Part of a small language model's weights.
Training: a variant of Muon for these matrices, 903M tokens, 6887 steps.
MLP neurons of a small language model. Each row is named by its layer, matrix (gate and up: input weights) and neuron, and shows model dimensions 304-431. Each number is 50 + 15 x the weight over its row's rms, rounded and kept within 0 to 99. A neuron's up and down rows have the sign that makes its largest values positive.
After each neuron's rows, "fires in" lists the words (lower case) most often at its 100 highest values on Wikipedia text that the model never trained on; "fires on" lists the tokens most often at its 100 highest values on Wikipedia text that the model never trained on.

L9.gate279:70 77 34 34 62 34 28 12 68 52 07 59 56 37 45 64 34 62 74 67 65 35 67 44 46 50 78 86 63 47 59 44 51 28 71 74 49 62 60 47 62 46 41 48 27 46 65 44 40 47 29 57 52 52 47 47 32 67 85 34 42 62 37 72 62 41 78 23 42 49 58 58 37 66 58 39 56 51 48 45 73 79 44 49 53 19 48 62 61 55 36 57 66 36 52 75 44 14 61 42 24 47 73 72 58 36 66 63 62 49 55 49 65 78 73 80 46 49 52 51 26 65 47 66 42 45 46 41
L9.up279:54 79 59 40 68 31 27 34 75 82 56 90 53 31 66 81 21 40 45 40 47 40 54 55 09 38 49 70 64 56 65 51 59 62 59 60 59 52 54 59 67 75 56 39 34 45 59 58 49 43 44 53 45 33 32 19 56 64 55 27 28 13 62 71 58 43 50 40 37 52 30 64 40 35 37 55 35 63 63 69 47 58 73 74 58 48 77 57 55 55 43 54 52 66 25 57 34 52 53 50 36 55 27 55 55 42 49 31 34 20 54 45 46 45 50 61 20 26 63 64 37 61 39 64 47 15 60 80
fires in: "to", "into", "too"
fires on: " to", "ter", " into"

L9.gate463:67 35 40 57 60 60 42 46 70 52 67 50 58 52 33 79 53 64 60 88 46 35 62 59 40 51 34 61 63 43 25 32 32 50 34 65 54 37 60 68 55 65 52 41 44 54 52 49 50 45 45 26 53 63 84 60 88 41 79 46 51 46 68 56 27 51 45 45 29 29 39 41 58 55 44 43 59 25 57 26 41 74 73 47 52 41 57 57 84 77 68 63 57 76 54 12 48 58 57 35 42 40 53 45 05 68 29 42 39 49 40 52 53 27 70 37 30 45 71 54 34 85 45 61 49 60 39 67
L9.up463:47 64 60 45 68 39 34 57 41 56 61 41 41 62 48 54 60 41 41 19 75 77 40 17 55 76 54 57 30 40 50 64 29 52 39 77 14 54 44 34 75 50 50 67 66 66 41 56 46 32 45 42 42 38 54 53 50 54 57 40 25 52 63 76 50 48 40 49 41 50 33 40 32 54 56 52 59 53 38 27 39 65 38 77 75 25 66 19 57 75 47 86 81 55 40 33 40 60 70 58 70 67 61 25 24 72 59 77 74 57 60 53 62 59 45 70 64 77 59 47 50 36 23 61 48 39 52 49
fires in: "his", "its", "their", "her", "s", "not"
fires on: " his", " its", " their", " so", "s"

L3.gate1156:29 57 68 53 36 39 67 49 39 53 79 47 61 26 39 56 31 50 47 52 68 69 63 59 59 74 33 53 49 65 51 61 51 45 67 37 61 62 52 64 57 57 38 62 48 76 48 53 65 50 79 76 54 27 45 61 62 63 54 50 52 33 64 55 52 28 45 46 36 36 74 28 55 33 46 44 35 73 46 77 34 47 27 49 53 39 50 71 50 49 57 32 64 25 58 53 41 62 41 38 44 39 69 48 44 71 45 15 60 57 47 51 88 51 35 58 46 33 70 41 38 51 76 80 67 65 48 23
L3.up1156:46 47 29 48 36 47 65 33 55 69 42 52 73 59 39 48 46 30 66 48 58 49 79 60 56 46 27 38 50 45 65 56 30 49 59 56 50 43 32 66 47 35 72 52 60 38 77 71 72 49 62 52 41 20 22 43 61 49 16 20 53 24 58 79 55 54 40 26 58 33 64 73 71 70 54 48 35 60 46 59 86 50 56 54 31 77 45 59 36 25 76 40 66 07 33 29 46 45 40 72 26 59 41 62 37 46 47 45 28 91 71 39 71 36 19 20 52 70 41 61 32 72 59 38 38 52 60 28
fires in: "there", "this", "what", "present"
fires on: " there", " this", " present", " what", "There", " There"

L9.gate930:47 24 49 59 55 55 27 52 38 65 44 15 59 63 28 53 39 72 47 41 74 24 60 63 66 65 67 41 19 52 55 21 35 34 33 43 55 37 33 37 70 54 80 85 71 37 45 57 18 66 27 57 51 79 34 38 87 79 62 46 53 33 47 65 42 38 51 85 57 58 58 32 06 52 64 34 68 55 32 82 26 58 43 63 40 61 67 26 70 39 35 64 00 44 58 37 60 58 40 68 42 45 52 38 21 48 51 85 52 48 51 62 53 43 53 37 77 62 47 25 43 40 70 45 52 53 41 49
L9.up930:51 32 78 29 43 52 28 52 82 67 55 75 27 68 35 48 44 60 44 38 55 51 43 58 55 64 49 80 21 45 59 51 56 46 50 52 51 85 63 64 23 59 20 41 60 57 27 41 46 58 37 59 41 40 70 58 31 40 36 69 38 50 39 42 85 51 57 34 53 35 29 57 43 40 68 27 26 37 26 24 60 39 56 00 30 47 30 39 46 45 53 73 28 11 37 46 48 42 56 58 59 24 49 36 68 26 45 34 44 33 64 50 51 63 78 38 46 60 55 21 47 31 49 47 33 37 43 46
fires in: "and", "or"
fires on: " and", " or"

L9.gate229:66 52 65 67 42 35 20 60 37 49 70 55 60 43 34 72 54 44 47 27 49 41 71 27 48 62 74 52 25 67 31 38 22 64 68 40 29 48 50 53 41 68 32 68 18 32 65 51 43 32 49 45 39 85 40 44 71 56 70 54 69 43 59 55 61 40 50 44 54 49 33 48 28 42 55 54 42 35 58 68 59 29 60 64 63 60 58 40 46 63 57 82 69 58 50 60 51 36 37 64 36 53 66 61 50 55 41 75 62 44 31 52 49 60 55 59 31 19 43 38 39 50 42 49 52 74 68 76
L9.up229:40 53 50 33 39 51 76 42 41 45 58 52 50 40 54 58 51 61 63 40 57 29 42 58 56 53 48 69 34 59 53 49 62 52 58 57 59 46 70 33 44 70 50 57 71 53 21 39 36 52 26 40 35 51 55 52 37 67 43 11 37 26 64 52 61 57 65 35 49 43 67 58 48 31 50 16 57 30 66 22 47 33 29 48 51 43 81 33 39 45 50 41 46 58 24 36 43 29 57 71 50 79 29 78 41 65 44 54 79 26 57 69 47 30 84 44 29 38 57 52 55 42 26 43 42 60 47 56
fires in: "and", "moved"
fires on: " and", " moved", "ing"

L9.gate1277:41 55 35 49 79 54 41 24 33 41 43 51 26 44 41 36 74 55 50 60 47 42 68 28 44 21 59 58 49 63 50 45 56 27 61 37 39 68 43 79 86 62 52 65 64 41 24 52 65 26 30 78 54 47 22 51 26 58 53 59 45 31 50 56 53 45 56 62 36 66 27 42 42 36 41 33 53 63 74 47 73 40 36 35 45 64 52 43 22 50 59 54 54 24 37 36 38 46 74 33 49 58 59 19 81 36 51 49 59 45 31 58 41 68 31 49 68 48 72 44 69 48 46 58 50 32 44 57
L9.up1277:61 32 60 49 70 55 64 33 03 48 74 43 24 40 52 66 42 57 57 65 58 55 84 52 61 34 64 68 62 61 50 45 44 35 88 70 45 63 61 62 83 74 54 55 66 27 28 37 51 36 33 56 50 47 11 45 47 59 63 62 54 46 46 44 44 36 49 46 36 45 28 39 66 45 58 49 60 44 85 57 69 75 59 32 28 41 53 62 31 49 41 45 34 50 38 59 47 48 63 36 51 66 64 40 48 27 45 29 45 35 26 66 45 74 71 52 54 36 67 76 61 61 42 40 27 29 23 59
fires in: "has", "have", "had", "also"
fires on: " has", " have", " had", " also"

L9.gate1408:40 43 15 25 69 55 67 24 31 49 68 67 44 14 68 66 41 59 49 27 49 30 58 45 57 63 63 77 56 55 45 61 30 39 52 48 43 60 80 52 53 52 39 67 45 51 56 74 65 80 41 26 76 60 74 33 98 26 67 45 51 42 79 41 23 50 61 57 32 83 26 56 55 66 72 40 00 38 41 47 76 51 41 41 42 72 47 76 47 44 49 46 76 71 52 38 47 56 29 37 34 39 38 53 73 24 63 70 32 69 54 57 39 56 65 64 76 22 17 25 53 56 38 66 62 66 53 13
L9.up1408:23 64 37 72 69 51 66 55 47 44 47 59 63 48 66 45 56 54 33 41 44 63 54 42 48 78 31 47 47 65 37 28 43 64 44 48 34 80 33 26 45 54 37 72 43 54 45 45 41 54 49 44 66 38 46 31 44 38 34 80 51 52 73 59 36 61 40 59 58 53 56 54 36 73 76 32 45 45 57 48 56 53 36 34 65 78 69 74 35 19 56 56 42 77 75 37 53 54 75 51 40 38 62 72 44 16 41 76 42 62 48 66 69 80 69 62 35 47 34 30 56 44 58 51 40 59 47 28
fires in: "and", "both", "two", "newlyweds", "his", "with"
fires on: " and", " both", "s", " Both", "ing"

L7.gate530:65 38 74 50 78 73 27 38 21 40 64 42 08 71 25 60 39 54 24 51 28 60 46 66 64 52 78 50 37 46 38 68 63 38 53 41 66 46 54 32 52 54 44 68 38 36 56 46 59 50 20 47 57 40 36 30 43 61 64 10 63 34 29 48 48 86 50 37 61 10 62 42 51 61 34 56 67 42 71 42 54 48 45 65 48 25 57 24 23 31 66 19 57 42 32 45 41 79 54 34 36 37 35 38 43 37 59 91 36 56 74 73 52 45 50 20 50 33 54 44 32 64 44 61 56 68 60 43
L7.up530:51 29 32 48 61 26 59 47 46 47 57 59 42 48 81 35 54 79 52 50 35 61 34 28 44 45 61 56 42 71 60 65 56 54 66 33 50 56 36 45 38 40 62 56 42 51 35 36 58 47 33 48 46 55 48 30 82 44 24 58 31 63 69 72 57 38 50 40 47 51 38 36 68 41 43 52 44 48 49 63 52 56 41 18 23 57 64 55 76 55 32 50 42 65 62 37 27 70 22 46 73 63 22 23 23 61 61 31 45 44 62 61 71 41 55 60 74 61 69 53 45 68 72 44 44 35 57 28
fires in: "is", "was", "were", "are"
fires on: " is", " was", "side", " were", " are"

L3.gate1699:51 88 42 51 47 53 41 36 17 58 68 49 22 49 79 65 52 42 19 42 31 78 29 24 50 46 52 49 62 15 30 07 41 55 23 64 53 62 27 29 46 50 43 40 71 75 45 36 31 39 26 58 65 30 57 51 48 16 53 49 63 36 40 31 70 68 38 63 22 40 44 57 41 30 39 65 52 51 51 59 44 57 43 47 45 54 56 42 44 70 37 44 68 32 25 49 44 57 42 52 44 28 26 60 63 32 36 52 60 80 57 56 73 55 53 58 51 60 73 71 52 72 46 45 74 59 48 52
L3.up1699:35 68 46 57 43 36 60 53 20 37 08 64 50 47 81 53 61 66 29 65 37 68 47 55 49 42 71 45 59 64 52 45 27 66 36 14 55 38 79 38 27 39 25 65 39 57 51 55 55 61 54 40 52 63 61 48 24 34 51 31 58 62 33 26 31 23 24 50 32 46 28 44 46 73 46 37 75 73 21 64 55 55 56 23 55 72 47 49 46 82 02 49 66 54 55 30 56 44 56 77 38 46 30 69 43 43 58 52 36 42 49 58 54 50 54 47 44 61 74 37 63 81 31 49 70 52 44 62
fires in: "is", "an", "was", "cranbrook", "sivasagar", "tiger"
fires on: " is", "ran", " an", " was", "iva", "ger"

L9.gate1568:34 43 54 31 49 56 53 27 66 18 54 72 46 61 73 47 58 62 50 46 63 47 69 35 67 30 49 76 56 46 61 59 64 39 68 63 49 43 62 56 50 62 27 82 45 38 51 52 69 40 64 68 62 49 57 44 36 60 48 64 48 44 30 60 44 52 28 71 66 48 67 70 41 41 54 46 43 62 49 58 76 53 63 44 56 72 33 52 75 69 56 41 41 15 40 47 47 39 88 70 60 51 40 54 43 45 68 23 42 59 77 49 46 61 45 37 48 35 59 52 42 36 41 57 38 38 50 33
L9.up1568:58 58 50 53 65 51 26 53 67 47 26 52 48 35 40 81 41 48 70 24 32 87 37 61 36 43 47 82 48 44 52 39 30 43 88 52 55 63 22 73 38 51 65 62 60 60 58 64 44 43 48 61 35 48 35 31 45 42 52 60 26 61 51 45 36 58 31 48 63 58 44 72 61 53 31 72 45 46 44 27 56 49 42 78 44 62 59 42 42 50 50 49 71 30 99 36 45 52 44 42 52 73 35 56 34 53 56 58 51 50 40 33 44 54 57 39 47 66 47 41 72 75 59 58 46 54 49 60
fires in: "the", "that", "this", "same", "what", "his"
fires on: " the", " that", " this", " same", " what", " his"

L9.gate719:57 36 47 21 62 58 42 68 52 65 37 71 45 37 63 48 76 76 46 44 35 12 55 44 68 55 46 49 61 54 50 51 78 67 55 55 41 28 56 30 52 38 74 39 90 29 54 60 54 45 39 32 56 61 58 55 70 48 15 43 19 39 69 46 38 57 56 44 63 57 40 66 68 44 37 61 66 38 53 24 26 57 52 61 41 47 74 20 59 68 23 47 35 74 56 55 53 29 73 30 51 43 38 30 56 88 38 49 54 55 33 35 46 61 65 41 71 64 53 49 24 63 52 49 56 49 47 48
L9.up719:25 16 34 63 36 39 62 37 60 39 10 69 48 26 03 58 51 64 38 43 54 45 65 67 37 35 47 75 56 32 48 47 60 47 52 64 46 89 68 47 50 45 49 30 67 39 52 74 40 33 52 29 42 70 61 72 46 56 44 39 40 75 51 62 65 45 82 65 37 51 32 52 41 69 41 76 18 82 42 42 67 52 43 45 38 66 45 38 50 47 67 57 57 61 50 40 51 48 55 65 35 44 34 31 71 38 56 43 74 24 57 31 34 68 70 61 46 29 76 41 67 45 38 48 54 65 52 61
fires in: "and", "a", "its"
fires on: " and", " a", " its"

L3.gate732:64 55 33 41 58 69 55 51 50 55 41 65 38 38 52 37 57 35 31 34 69 43 52 76 52 76 57 50 39 46 44 76 57 45 73 64 27 50 65 54 36 33 67 54 58 57 43 43 57 14 47 64 57 42 51 84 58 55 44 62 58 51 61 54 78 24 45 63 32 43 65 45 40 66 35 33 67 46 66 56 54 61 26 28 22 28 33 69 63 27 36 43 36 79 69 52 13 30 66 29 68 29 53 42 57 44 50 31 77 71 51 52 43 40 78 35 52 54 52 42 41 42 60 50 76 41 30 33
L3.up732:51 48 27 39 39 61 71 50 73 57 69 45 35 39 64 60 53 46 24 71 89 51 35 56 41 52 47 48 52 51 46 47 43 39 66 63 29 54 66 51 62 09 74 23 63 32 56 32 60 35 55 55 61 48 37 54 46 33 33 65 71 49 63 48 74 48 46 70 52 53 60 84 52 36 60 42 34 82 63 41 63 58 64 45 44 53 60 78 41 59 48 85 53 86 61 40 39 43 68 43 41 51 58 48 67 66 32 66 63 76 60 59 56 37 63 56 37 32 48 73 52 47 64 14 65 45 29 69
fires in: "and", "or", "but"
fires on: " and", "and", " or", " but", "but", " And"

L3.gate92:46 49 57 58 87 52 52 59 41 60 19 54 45 55 36 42 50 40 28 46 32 38 68 66 70 43 58 50 52 31 51 47 70 64 54 33 28 38 39 50 72 75 68 48 38 46 43 66 51 66 57 72 46 73 77 17 60 46 48 63 94 40 45 63 64 40 52 62 19 58 45 89 66 32 43 48 61 47 54 53 53 66 60 57 40 63 63 49 46 48 49 37 49 64 47 58 71 38 73 79 59 65 55 01 64 82 77 38 43 45 64 60 52 77 57 37 54 63 54 55 43 60 61 53 66 48 51 55
L3.up92:55 53 42 71 71 62 58 37 37 60 29 43 50 36 55 37 65 42 30 33 46 37 90 56 55 50 52 52 45 35 32 30 56 60 48 53 50 49 57 60 72 60 69 49 63 58 41 51 45 52 46 65 16 61 63 21 38 73 35 79 76 40 70 68 62 50 45 61 47 39 27 47 38 36 55 49 29 63 62 36 74 35 76 52 33 39 83 59 23 66 61 53 77 54 56 48 61 38 75 86 66 57 47 08 59 83 60 32 58 65 56 84 48 77 62 37 64 61 46 51 56 66 59 62 46 61 53 44
fires in: "have", "has", "featuring", "having", "include", "sir"
fires on: " have", " has", " featuring", " having", " include", " Sir"

L9.gate408:56 36 71 48 55 58 63 39 51 53 29 53 26 45 57 58 64 53 66 57 42 57 52 46 35 55 29 47 53 51 33 42 41 32 57 43 47 48 58 43 28 73 63 37 57 74 62 65 41 44 68 34 30 52 67 47 40 51 39 74 17 48 45 73 62 51 30 38 64 39 35 54 27 49 41 40 48 68 49 40 39 62 78 67 36 60 49 19 23 89 50 58 80 71 27 70 61 50 50 60 59 50 49 61 56 40 46 67 47 32 78 32 54 41 82 56 71 62 38 50 67 98 45 27 41 53 35 53
L9.up408:62 37 52 71 50 41 24 35 72 65 50 36 60 72 37 54 69 63 43 36 53 43 66 43 57 69 59 37 45 47 81 69 39 62 40 53 72 59 56 14 45 51 25 51 73 54 42 63 54 58 64 22 51 59 30 28 55 80 35 54 25 55 54 67 31 27 43 34 28 52 71 61 53 30 39 52 61 57 31 32 47 50 53 83 53 48 58 86 52 33 48 42 41 75 48 43 70 36 65 55 67 34 28 66 40 35 25 64 59 87 57 12 50 41 31 15 70 45 48 65 51 53 35 59 51 60 74 29
fires in: "the", "of", "s", "its"
fires on: " the", " of", "s", " its"

L9.gate1150:51 44 44 45 60 73 70 70 42 69 18 23 58 43 68 65 56 70 22 56 63 41 29 46 55 53 35 20 56 62 26 37 60 46 51 38 53 32 51 34 15 66 33 48 66 44 51 72 72 30 57 51 54 59 41 56 44 64 57 37 29 42 51 36 73 64 45 73 43 42 55 53 34 68 59 49 49 46 49 44 59 32 39 51 55 57 57 75 35 48 71 73 54 41 41 41 56 36 32 42 18 34 53 67 71 69 49 57 46 66 52 42 53 49 35 61 69 52 43 40 34 50 60 46 65 51 73 56
L9.up1150:41 64 16 74 61 54 19 23 56 60 50 45 39 44 56 84 74 44 51 66 42 23 78 61 37 40 60 55 47 38 30 18 64 22 43 31 46 18 39 29 41 66 42 47 70 65 59 53 53 30 33 36 56 57 41 72 29 87 69 39 76 47 51 57 61 58 43 70 37 41 43 62 50 42 74 52 55 62 57 49 50 64 61 57 53 58 61 54 30 81 40 34 60 53 51 61 29 38 55 62 68 64 45 51 32 62 67 45 74 44 53 60 31 28 72 65 87 54 28 51 70 35 36 36 39 33 59 70
fires in: "would", "to", "and", "not", "may", "also"
fires on: " would", " to", "ly", " and", " not"

L9.gate4:31 72 60 50 51 30 30 27 62 44 34 37 36 65 45 74 51 46 63 53 35 52 94 44 09 43 50 57 56 56 55 46 44 65 54 59 71 75 34 48 55 52 51 66 78 42 49 47 59 39 86 29 43 49 53 46 38 47 52 43 55 60 53 58 44 61 57 36 50 27 54 31 61 53 43 79 71 45 17 54 51 26 17 72 68 59 35 42 81 71 46 43 46 64 24 61 42 30 43 57 46 45 95 56 37 50 64 52 94 43 53 38 46 34 57 41 60 48 39 64 38 54 47 48 54 65 17 75
L9.up4:54 55 57 61 61 60 35 43 45 68 43 65 67 67 05 50 46 50 60 68 55 53 65 75 45 47 66 72 60 40 58 54 41 35 47 38 50 61 21 50 91 54 73 40 70 47 49 37 53 58 57 51 49 64 26 68 42 27 63 37 36 18 41 41 61 58 54 43 39 43 47 58 48 54 45 66 25 62 58 50 61 40 67 77 72 36 15 59 16 73 99 63 38 47 39 46 63 73 44 58 62 48 63 51 68 52 40 47 83 37 25 54 70 26 52 69 31 38 52 40 46 54 70 31 41 50 31 53
fires in: "after", "at", "to", "during", "a", "following"
fires on: " after", " at", " to", " during", " a", "ing"

L9.gate318:74 60 51 54 29 69 59 34 66 54 52 75 71 56 49 37 38 45 80 43 49 42 68 15 43 50 57 64 54 40 51 47 59 49 44 37 36 57 63 39 45 69 15 52 53 08 53 55 31 70 51 31 15 77 38 35 33 77 36 30 80 41 13 78 59 69 70 41 23 56 71 32 24 39 56 51 80 61 83 49 72 59 36 67 50 58 65 52 53 70 40 41 61 45 48 52 39 35 71 60 48 17 41 62 44 32 61 51 35 84 66 41 40 13 62 52 99 27 34 54 33 46 49 48 57 68 58 64
L9.up318:59 64 66 47 42 36 34 58 52 37 41 45 41 56 42 74 33 50 67 55 43 63 45 46 42 30 35 55 45 57 49 66 71 49 71 41 34 38 55 42 49 78 68 45 40 47 69 61 58 37 77 55 47 57 48 26 53 18 34 23 29 19 53 48 35 57 53 49 52 48 21 56 63 44 49 58 41 39 60 40 40 70 50 37 75 66 40 58 17 25 62 39 51 40 56 35 57 39 39 60 56 11 54 64 57 55 45 37 63 38 54 64 70 44 70 61 27 34 44 46 61 55 49 54 45 58 41 71
fires in: "to"
fires on: " to"

L3.gate474:39 80 37 22 34 45 42 50 38 46 32 22 40 48 80 63 68 56 26 30 47 28 33 71 58 54 37 70 70 38 40 53 56 44 81 05 31 41 47 41 42 44 66 76 52 72 55 70 69 59 36 71 47 61 55 59 52 62 58 39 57 62 29 46 64 51 22 12 24 59 50 61 49 42 37 36 39 73 42 55 66 45 42 55 43 67 75 64 55 69 34 60 47 41 41 27 38 43 60 70 56 64 45 60 44 52 75 56 35 88 31 62 48 21 68 39 59 45 38 51 65 82 78 36 35 45 36 53
L3.up474:46 92 28 37 37 48 35 59 47 50 37 26 51 42 80 45 66 73 40 45 44 24 40 61 53 52 33 61 64 40 53 41 46 38 90 37 36 25 64 39 37 40 61 58 65 49 59 79 68 58 28 61 46 67 20 60 45 63 51 38 16 71 39 39 54 51 38 29 22 49 57 74 44 45 56 44 39 71 41 44 77 28 43 51 29 59 68 84 45 63 37 48 48 50 41 29 33 37 57 62 47 61 40 62 49 62 74 61 41 69 45 55 47 13 51 38 63 44 44 62 66 81 74 33 52 43 44 36
fires in: "the", "its", "our", "their", "s"
fires on: " the", "the", "s", "our", "ir", " its"

L7.gate250:57 46 27 22 48 45 61 61 32 67 48 55 50 81 44 40 57 60 17 43 52 75 40 58 74 66 70 59 41 76 48 32 51 57 80 78 59 65 50 63 54 52 68 24 32 33 43 15 42 50 56 66 46 51 48 24 36 39 44 70 44 49 07 44 52 50 52 88 59 35 56 54 59 55 41 42 53 64 44 77 53 50 49 60 60 33 35 42 50 47 54 46 47 45 37 69 61 42 52 53 51 71 41 61 54 54 63 54 50 55 53 27 65 55 31 56 52 61 68 52 46 38 48 20 59 65 59 21
L7.up250:55 53 58 74 58 67 54 53 28 61 44 61 58 26 40 17 47 56 54 39 45 31 54 30 57 60 55 45 66 84 35 50 59 74 33 63 51 56 47 50 38 57 48 59 50 36 59 48 39 50 45 52 21 34 37 37 37 85 43 75 56 60 72 45 76 40 48 52 40 59 26 49 52 56 59 52 30 54 50 22 50 63 55 54 65 38 37 65 73 31 48 25 53 65 41 39 38 53 67 55 57 61 48 57 39 37 57 49 74 41 46 56 53 68 49 71 47 41 28 35 59 40 61 33 35 40 55 14
fires in: "on"
fires on: " on", " On", "On", "on"

L3.gate85:56 30 44 38 23 39 52 59 65 52 52 24 61 25 34 57 71 35 40 23 53 60 37 47 33 34 68 68 56 38 25 46 34 38 68 36 25 46 63 68 59 50 63 57 44 59 75 60 55 50 57 62 46 43 55 71 65 36 54 48 86 30 86 22 80 38 72 60 34 18 54 56 42 53 56 20 50 46 96 59 81 58 60 58 47 22 36 82 38 46 49 64 22 70 66 52 44 68 36 69 67 66 49 55 56 52 49 28 57 57 30 30 36 54 57 51 64 32 56 54 43 54 44 48 53 38 49 50
L3.up85:83 61 41 45 16 34 26 51 77 51 71 39 39 41 82 57 59 27 54 52 43 53 10 47 33 39 70 57 49 42 39 51 61 36 60 32 34 34 35 56 58 78 48 45 51 36 45 28 49 61 44 66 55 30 47 80 63 53 42 45 62 29 79 25 73 55 44 58 46 39 30 61 84 69 57 28 49 38 61 61 57 32 72 61 23 21 24 59 50 43 21 69 39 63 35 46 05 44 54 39 88 56 52 45 44 56 40 43 41 44 49 22 21 31 56 45 77 43 23 48 41 41 53 72 51 36 46 53
fires in: "and", "at", "but", "both"
fires on: " and", " at", " but", "ting", "and", " both"

L7.gate627:28 30 55 70 64 57 52 72 42 40 50 41 34 47 43 61 61 67 56 41 55 54 46 36 65 57 68 47 39 70 37 38 57 53 62 77 74 44 44 55 74 20 79 44 59 41 76 43 47 51 52 53 34 42 61 47 62 57 60 60 52 46 24 37 52 41 71 46 66 51 36 66 58 66 55 35 24 37 57 78 70 52 60 42 62 40 52 37 63 38 40 31 68 44 33 59 46 15 66 68 48 54 46 45 45 47 47 39 60 65 35 34 55 63 67 68 80 20 36 63 54 50 58 36 55 76 38 42
L7.up627:60 43 67 44 76 61 44 87 58 55 45 39 23 64 57 39 71 36 34 40 45 65 35 49 61 21 54 56 57 67 40 30 33 40 67 57 37 46 54 40 62 58 50 42 53 58 58 25 48 34 38 48 37 11 85 19 70 65 56 43 53 36 36 50 34 62 61 71 69 47 44 54 59 70 52 60 73 27 53 60 54 62 64 29 55 22 51 46 53 39 43 45 51 23 24 26 37 67 40 43 38 28 63 60 47 62 66 57 58 34 26 20 38 51 63 53 60 50 33 33 58 61 58 34 57 52 24 70
fires in: "on", "until"
fires on: " on", " until", "On", "on"

L3.gate17:72 38 33 51 54 53 39 48 59 62 37 61 68 56 20 37 49 63 37 53 55 54 76 42 53 48 61 61 34 66 40 41 75 52 65 41 69 29 31 33 58 59 61 27 51 69 41 52 62 62 48 32 62 75 37 39 58 72 29 38 41 30 58 63 46 30 59 77 67 45 54 99 62 04 56 33 52 60 43 49 67 56 44 35 42 51 50 72 28 63 39 43 51 46 52 21 38 54 58 41 51 37 63 49 50 42 85 60 62 30 61 44 69 46 56 67 39 48 26 39 67 68 35 38 40 22 24 56
L3.up17:57 57 38 34 34 34 54 38 38 61 27 51 61 40 25 46 59 48 37 32 46 63 58 35 68 55 39 54 53 27 50 19 57 72 41 38 58 44 31 31 39 34 50 84 42 84 33 41 27 34 53 72 32 70 71 68 43 31 58 53 71 48 25 51 44 38 62 14 43 44 17 66 69 38 48 74 59 39 46 44 49 56 47 40 80 23 44 70 51 40 67 22 49 50 74 35 48 82 47 60 52 36 62 35 50 14 47 48 42 63 43 39 58 49 70 56 56 31 52 51 66 70 58 88 40 30 43 59
fires in: "his", "my", "shock"
fires on: " his", " my", "her", " My", " shock", "er"

L7.gate1301:51 43 53 35 70 44 44 56 56 48 70 42 28 46 61 44 51 55 57 56 53 53 39 62 56 62 26 47 63 75 63 65 49 64 53 39 41 49 54 41 30 49 23 24 40 49 37 65 66 20 46 75 49 75 59 51 54 26 22 39 07 55 57 68 58 58 41 42 50 20 39 34 80 69 52 44 37 56 58 46 34 19 44 34 65 49 66 53 45 62 54 30 35 50 62 63 50 37 70 50 65 27 71 64 27 66 41 22 51 68 33 69 29 09 36 71 44 55 39 61 44 63 68 79 53 64 44 24
L7.up1301:72 52 64 49 37 54 59 45 43 59 59 54 29 30 48 49 32 64 10 40 54 46 62 65 38 70 41 38 16 52 59 62 15 27 56 80 67 42 76 47 35 57 64 42 25 17 79 48 40 59 60 68 71 36 31 21 65 54 22 46 37 43 30 36 38 69 58 49 44 60 53 68 43 48 64 48 21 45 57 28 58 53 49 40 53 69 69 64 75 39 61 39 11 47 61 29 67 27 49 41 58 54 71 25 48 48 70 61 64 50 50 41 38 64 59 39 51 17 60 42 67 51 38 60 23 52 30 35
fires in: "new", "one", "second", "original", "old"
fires on: " new", " New", " one", " second", " Original"